Weights of a small transformer language model: RMSNorm before and after each block.
MLP neurons of a small language model. Each row is named by its layer, matrix (gate and up: input weights; down: output weights) and neuron, and shows model dimensions 0-127. Each number is 128 + 24 x the weight over its row's rms, rounded and kept within 0 to 255. Numbers have three digits each. A neuron's up and down rows have the sign that makes its largest values positive.
A block is one neuron, or neurons of one layer that tend to fire together. After each block is what it responds to, as a language model described it from the Wikipedia text at the highest values.

L2.gate1:108093091146111117091102139071150176139133160128092147143118108127125124108143160114122139114140129119106097096167093098042144133124144139144103123098112123185146095143124093143116138155128155101127143105153121131109126156162143117097085091122094127082115109147154144145185117115138128135112153135143119120111133133131117143140107161161147131107117125100150147132173126160171084148158
L2.up1:163141128122145104148087112146165129166122126149094130118144145139104162125141093122134125146134162133180146130184100128125100098126150173103137121067129106134136140145084102135081146112097140133161165129152151129115116182113099110127104068115112107144109150134101147198143131121097085112095105134100130119149105137140120109108117091151112131118116116098127162099134121147135143098105
L2.down1:149128140153121134121129127149129130137117121138102109097117110127139142104138111103090132140123167115110175147110125142162125091136127123127145073105177105137152139073131092114132136120138125136136117134140097149137137078116096146134136178146172140174093106099141116147109140131126095149157168116090127127135100144111123114118128142109132133118114095115118134178133128120099134131125
L2.gate11:097113141118104150144085113140114141125136101100143134136103098112115095127128118065129127107135136121148150118106108127110165110121123130146123104101114146118160123139118135157109106112131110134154096180132150127113135135106109095132132102133072106118168081162068140160145088121169138115096064128140135141141139129134152177146153119161133145111155154104135155126156081121091139111151
L2.up11:133130152131172140164103134152086109112140135098114176174100146101140078126139062115149124122086198137133147133142103118059101105134116125114126140109117154171124111133129143132102126164112155159167079138106157143116108139136086096146100125129107127140118128134154152135172111161116158086129112110127132090139140139136143139135133080140126115142127141133108115110122135171117122098151
L2.down11:123125142143119121119126095180094097122130104122134110142088150122095132099109146153120134132089178108151092144108136114110082148189083136124164119134180136135127111091086153104166129168114141113151127142091092103131165135161116139136122114141124144135089124113186112118142118128116152135117137112167131102132109120150107089081121105159146131132121141109140128146143132141137095150112
L2.gate378:098063113128123123161165146122110124114128139109135131118092114109136066133112116105111124147155153092165213129136172149065075123118159163133120211111148155126132137119185093107121141132138145116183118126125121104155153107136148152175135127114122130155115128189111143150115116148127136087145126125169117140123114126098107099108134117115136143111140104140129109148140150135132140145119
L2.up378:111139147116164118133150178135158119114115142102144135121143125118125136132145143139132090145102126096168103090126128138132135172114123142151136110135095128121117135161099100085133125126125124144141121164140091131092130173136134109109155131142109118124107148103119118159101108102135117110083082143122141107164134157123136127111077117101154102145167155180125136127148142112125115135169
L2.down378:136144109105098130090110105120101128150141125153116108133138091156133127144121118130133124129160130157055136187097105131129107084155105092108158136153186121154109090086121193153110127142122128165120143109120154143172114126142117118163100111129139123136142135132124115114159165163140150144169159129135116104103139106156132120126171122143105135136101097100110105122103096141156119113098
L2.gate624:148111146125138119140116158140126144104081127104150123122151091147150148081088160106108090123158152101145099145110096109127137122148119129159103121097150151161136116164129099134153142131129092105122090102189151148152187160083128149119110115121089168119141119113097106155142132153122179104097123150116118070110103159139154182139106125149128113118148115123131096157110105115106175113146
L2.up624:149157156106156130119146182141130125125073145105119132120147114154119139114115107095109096134139174101153121129113130138097181105164117137154127131114144168188138125133123139139145153120142118119107122113194143119128169151127098128131120167099060104134127151110098143112131113138139150139095122150122148088158071152130131128121074110129118119122143152118112074152100157126117156120149
L2.down624:126137145105167136116126126133117050122171079118117156129122110151121111120108108149149122138122173129117118072115199181089132127120121110079167112138124135160124163117082159146102114138128141137130163154110134129138147160150088128167115143152129067152117141099154123153120136071103095141160143132119158114154156129161078119122129144107120154127123126119117136118114130153101119151110
Responds to: Line breaks in structured text. Newline tokens in structured Wikipedia text, often song/album infoboxes, tables and lists, just before a new row, item or section header.

L2.gate273:167152152163103109127153104104103135124110072114138086130084170119127158125133161104156154130133134117162127137160108102171112136124147097126120123169119126133101124110127118106080125117143129129118139143121150151169102145185154132092113086137121080145125170110141138090143128110127144176116093168094122116104103116051150129116109113131080118147138153163113123131150155108157114106166
L2.up273:130098111141135112135174126092116128136170112112126132163106127146129123115115149121106116151135121092085178159145169145137121134096118149165134102170138138113142135083120076135148131074146124137116169138132099115131127125098165145159160123122127117148135101124158078139122104130149090136156138108123100144137126129120096119107178126137109149147143089103133171131155140058113118111163
L2.down273:124096121078110152160109133181149095102125168156143113087163113143158144127100109133133119133134147138177102109093115115084155136144130121098134151110140121120116126174173182107103107154102158151169124136146132120111133109143069129094103147139129143101136121140129145141114155137118147102109135103113154105098135119149125151113088146109137119132119116122157087118121129179120125149125
L2.gate307:106073130121150126125086128161121129166115121102128136119115139127126166089151099122146124142161148101126170125132088157097077097113096153157102174076122112147139105134139109130122144140146133096120102122153117105135132135150150170103091151112102138129139166151113113131159102133145116131166087105126112127120140153115124132114092094138134116137114124150089120151161123142115137094138
L2.up307:123118117136138112126165142133101117160140153134142140088120142103096148141113118053119123125159158088111162118158154188158125065129092134151109181129148156128093120175106140120137150112119132134076117138144099084136145130102172173156075162108176124136124147157157123110119171153144113151132134105108152133136158127100093112144093111105123130097107155146132141129155150101104153074137
L2.down307:134126125113104144098161116131151129080137129143140129159103159139163088136130145139121130123069093156176092168135130084155173142145172126051124086170109103111131128104142127137129135125149141122137168133120132158097160133134082090141145113102134142099128054130131140110111184111091132121104128142128127106115121124151155122124174152129123123135138147115134102120114147155101085138102
L2.gate416:149101121105104106073094083134088131147149127131125124123144090135159120128161141125133142184113127134140127075094148147187164161144147122133145148161180118123149153105136140111114126127118114130159181124150124094125110136093155155107104127143136132095122163121181136089111111133160132136149174114104089127117200130130125127114169161148084167081113116107156136147110115103163166097135
L2.up416:092146069129189131114129127104132105083144142109137089160181126118138115171155163094114095146112129092155164119156138150142112130136156135137169163146151137119100156105170119095121134136167122154135133146143121113116121130141142150141110120139168139127156156124165140158147116152135110145157172107159113143116082149160164086118099145145098109128108085097151070090127141061111132138148
L2.down416:144128109137116150139119162102125093130112122143181138100113160103095127135135094158119127076153121127136130140110068090076104114114102109126098094120111130107134128165097108150130155092115151142093138127084164126123125101110102069136146131118109107137088087125134138147154123089075128125099094163125154147125149107120142133116136098086141116153156178172117140109158156187128112143117
L2.gate698:158113131131152125171146119130137112082122127111183128085113168126150161142092110142136119150119103146142137128145146104138125132126136124096114142128156147114094128113165115127127131125121122155098172158111133120132105141081151147139086090095159095160113126129127170140129111110127132099154088088098096160124080130135090111122101119109087170136131097116136062104107160117108107110123
L2.up698:149130181124127126153137129127144131145124087117147101150128154163127125113156167149149140181119147142135146133111115126172084123128116178128160097156130110126170136137137182092083145141105121148125089107102127121095106131145126155123127131118140120115102097084136151098102074130121100156175115137131108135127159081093136139131112129122087105158130172139150110127162171125184111094099
L2.down698:097138091161096148130128113123112195099150150124071118120143160152142095130104092102092100068119115130117096115099154119077157143129126088153107144104116126126103125125104089153180113104139146155137149130130126141135137101105123096128131127142162146120143173136135100152145184111133154101105134133139159123120120176154127125129170121130163138096142084116096165131102073147081170158157
Responds to: Adverb suffix -ly. The word-final piece "ly" that turns an adjective stem into an adverb, as in complete-ly, great-ly, recent-ly; weaker on "ly" inside names or words like Bever-ly and Para-lympic.

L3.gate687:137139110127144142138099096157109142118089141152190127134118119140118125086155141139124061142121092132123186137152140150102156105175117125154133141136126100173120109138122118112095141158172064115115109101154117143169110181127097142124120115161151184118122143118088134094142142131157120089127139104143114108135136123128094143150150122113115156105119084165103129164130106112174107080171
L3.up687:132126148125112115160111140129126134130160120142109118101152173126120135094138115185081123129153118136131145141111140137066110138133108157148047134136116155088138100135120118178127120139120112113133139154134098129096124121150115114115134166131117121152116107121136175154151085142142169192118129145150121182089116116107111174105145137139093152105169169110133151169127143128130103178116
L3.down687:123114149127130138151081135132103100125101172132165148159130107134117133137149123091089094131075147112095138113163162137137133157158151109141173131132064107146103088118123142089092154143151111097149117072140153152157127186141122157155103103125142130137163178135126140099084094153129119132113135129117136063173163102130139145138109144133118140143091118155156145116156121116161180084117
Responds to: Word-initial M fragments. Single-letter first pieces of split words, mostly M/m/mi at line or heading starts (Military, Maps, sq mi), plus colons after infobox field names.

L2.gate88:156113108098123080172129136130110132098107121131119157070135084127162138151105151140154104114076154170126084147098100149144134138134163125157119137140126151160138173153127095111101108143159146089092155147117130126126133181105113111096135156140175143102134116110131112114087097132163112119110122136106075115131099113078119149116135121142125133114096121133146152112135113174137093091140
L2.up88:148092113133117133149132169097129146151169096157115120136144119152115166099150125092127114112121097173099103126098166124086150151133123145107131137122086131119149158106137123101137117106151117120131136120120093150109097160175095098158148178155131134102119083110134143159160118152167161123140116144143107136081144116150126171134152109166167092150136148105113120136118122116087131141131
L2.down88:161115103110119088153118124116148119114125164126153146063138109141138106111141161097103095127070154166154118141132118123140134151148169141136120112152113154149143143133149112172137142143163173169098118138142134128136099144134129134125140112133152147110165132093148131094069104116138113134113103117130106090169107093089150151119166130172125146138122141128132147125113124171132142098138
L2.gate95:139118090142112133137140177128135143145129154178136121108105154133151109094083173120157116066078141143129149132089143119105142124167133092183153139146141125156112113130136106097153126148112109078128110134111123118100125149120134127124147167153124136100112119105108142145106065133142104165110143109121099121121117142111090169150160149164136146148110118160112118128134124125088112158118
L2.up95:176128131150070084147174146149153130086094129109141137087137143154129131092136160108149083115079148164142159120119126124125120134167147106151125131155150123127136128107114105105144130141103082087107122132122124152096110171160138125119108143153116112108112126105144118092112055157140124173108130176096073114135135099109095151139142142126128135138125116139104125152116137132140118174136
L2.down95:149150144129113105197139126120121066106080167101148157116122138152130100108141168138145114118092089110162157138113139124112136127176162130125141147156142141144149083119115090129142127119132156171145143134111144112125088178159149133164126144153099119134135141090134141086083101119122129155133141150094131088139142089115111153100159124165130144140135073141156145151122141160135158107143
L2.gate349:134160129066106141111129099113091125103151147169091146125133121125166133123154119149155117105121091132104109103123116144155184124154137112069104133158120105097138167127087140109139115168110169138135124151120156105140111132114114093146100140144134129101096134110153082119148164120147138117125113144136094136075115113127074149129164097143127131108126095096142114103133091111126136121129
L2.up349:096114149135118089120134083097118108119110095137136125097139158133171120118134109127123117130131104089200105119162153127145142123139147095121120167118160139122129098112114114137116116138153113152111107174129149124144101141105122081123102145148152117093131151202209127128138112125130145120113058129148115152136141136090115124134137122131151137111143195132132132120143140154172139115103
L2.down349:118125099146109116136126159105161138113147123119176129098133081066150091159138153123126153143112176103139130107094118132119085077128103154162055124143152134120150109141137106167142083095134141150105124111142139117150110104101146112136143138130131139096133153145122082152129138118119126118124138081113197168164140101116133104137096157098132127149157146120143156115094128164084126132117
L2.gate530:132114117125096133146140096114157171125150067098164125144150065121159159117136146076111111128119110129116104134078161103151142106139123095122106161105129149108146131134141098123125117120086110150136099125165139162143128149156155123121151108107140126095136107135115103111102124133141147149095112137163116143104126112157141157143130179159122121096107114097142119136167089129124124083112
L2.up530:105134094156162142148147148108114107092102120119117125123112144137091156124131108142170175135131195170122120129124149150098109149112128136118130133115166096110101130127178096133154089104143164155135122166109137168168140098139126119099124174131154134119155122122131135141102135172125155105146126113131159172123144128129147117136102161135189170129146110096107118101144134118131137101094
L2.down530:106149158119132126130128156208114085073123135109118150123125108171118141107134110125066109121142149135139124119128141109122108106159129212112126106143154126109116114109176153115106116125102131164122096129103143134116127150105113140146113156167139117122118132112156126121150119112170118087135092092145110121141102130127161143127072106168165093142138124124127114125118066099113120164137
Responds to: Capital J/M word starts. Capital J or M as the first piece of a split capitalized word or abbreviation, as in Jersey, Jr., Mundo, M.D. and Monk.

L3.gate508:114159147150156110149094112097158169124098170156144162095123118112109095137137156106118116128131136115146139103128112141068096142122099151180118174118159115176148119139139161119178159165138114137104150079141130137172134140122172175128132113151138114143102106154112143128204145109157106149090116119130127121144137128148139106128127154139158145082120150133135144121171168105131160164110
L3.up508:127138152123125135144130127124152151141110139104109078106178151104120127086160109137154162138148118109133130158130069122144114117128119136153114103150141119086140096147116123120134146158170100115133117125111089147103114119131139118129082129123127125062120134074148183135140087132145110146098135161154135140088085134109118136178124158116137146165163118164120093142118116109097107158143
L3.down508:134127123122086122118107107146142174129130108136152162149100124126137122118125142130111128087154142127119128115103165139088141141140138094121134144106131092168101122095118148122179173122089124180146136116135135130135111136156120121089174079117135158186140093134117086123120155130160112139179092090118149089170145116136100115102131134127121152095094164095152188100141124122166139103126
Responds to: Infobox and layout delimiters. Colons after field names in dash-list infoboxes (Genus:, Years active:, Verdict:), and line breaks after headings, table rules or list items.

L10.gate375:114140166130161151102113167119158146174128134149138156120139121175145119105126103160134121128150087124118146093148134127091101108169149129090141149144120138128128093111125131129114132104130126139131125152124113090112184147138144125137112120138115137118166078129123118168102125153140110126117127122127076114141105164102128115148096116165137147081086104142135137160125091104119132168130
L10.up375:125113140159122148191125131122136121128165121139129098162133113126094119118140152126108102146101153113143111140127101136051121127100117151139147191148123124160116177129100191135152120131156115145139152154157159109106114116113109144132114111105167145141116144123127116158127106092163146113092114098112164134132104155141190142078134135144166125143168162104143156124147160126134118147121
L10.down375:141138108120114107111136143146153209087164070133099133119124134133112138120165099149113117152116133115136128116157104084130107125109164118080156130130100067118119148138175169113158144132095132107093136128127113135169096114108170112125144129160145140106125131159135098106138138168159135132118135119118150127155147118094118143143141134091115166156125152087123120129163134115130127133119
L10.gate397:116096110177143137124103149166145131126085100147139130121145108143191182110155112103104162145128111098111090090091124179120125156101107122139102111128126115088164190155105116136130139122142118148152163132137116097125109153131047118165096151126106112099192105124110152092170115146158114111104143135127095168110151118127121143137135120161162130124155107175106096131155126116101121144112
L10.up397:146160114161129180107146175177147118165124125126093124097135160139134176147130140123123157102129171088147141132117148115111089131134126142115140125123112108146110132110111147117132125099128079143123144137114101112150123075146147152135112151151123152124185132135188089110103079159109085114126122119126159125126123114127130156125132101185129134152137150144127115129158143116168158132114
L10.down397:123132118091123145123149123117115148118071123117150091150133099115106094175108156144104142078182160160151139127075123128132115094150117127172123117168130103088140127143122178135139123137085112121131075136135133099140096099093145155140127104105103106169141126152100159123138103126108157151134143130142132103130104155144118139142112130086092115129113135123173125129107125103129148119105
L10.gate465:104107162098110128109130111147146129134138111114117076144063130115115174099149178104137128156174161152125152130124138090142130149126132094161125143121119133130142151110123119124109138135165124124128140100126137097112146156094147140153122134101123102092139118090112099163139084102119095145157139097129103120136144119106110133170105149154128181106125141136129090101112130103120075135105
L10.up465:177156140152102149166107115142099144110109102132067151113115153111229122143110094132118109099143109138120131134078124088081148128129104148119133131124142143139165122121108124149158145128110119102143155156114132163155106108128112152092161162123152129115140105167146115118107084115168179132144121077101138091128101110158145092144096130129116172103119167203151104117097111117109140101147
L10.down465:108109129105139135121130110129123123119148088097099149106146170061094150114163157095128128135149175169111130114126119102124144136130102137154108137139148091150125125133153125059155157124136103138123099135134130120130111112110114150109103151149089116119136124146118126134135106134174160110112151096133116116109113155109129093143171118115150116142153083088136114163115122128095106135078
L10.gate670:164143132114109101123131139141156142165108132090153153146145116147112124117128143114149150145136108106132134109072150155159140137103088139166122130137139102137183136138124122124132114179180110120119130108148153096115101176144109149108108119133105134122143093126086112124150120154208100057131132131135090110132094151113138142117117145151127143117137139150118122144097121099147156124105
L10.up670:176125155116138145127111131146153135131186158133077101144130143146099145125128108119131112142137139136136139142149153136114114143115114139126165134158148138135129130169127096105154122107125083139128157110121139115083138110091154162141114118153158180153146146106199111100118129145126158175161132144130161097154151113115179137128092162148129174147115130131153122094137154139117091138139
L10.down670:117127150119113117127135112155115128117143137121144107118179103114102105094149099130104126132152113145166123140121135100121125146127112106167136107111135109105147121142151162108142160161118122121136113103147138132143111113076110179144138102114129115123134142118139137117135167156106120125148104112162136123127101136073172125129133125112101131136066144115152110089139154127130114162127
Responds to: Blank line after infoboxes. The second newline of a blank line that ends a list, infobox (- Website:, - Counties:), or table, usually before a heading or title such as "= Twig".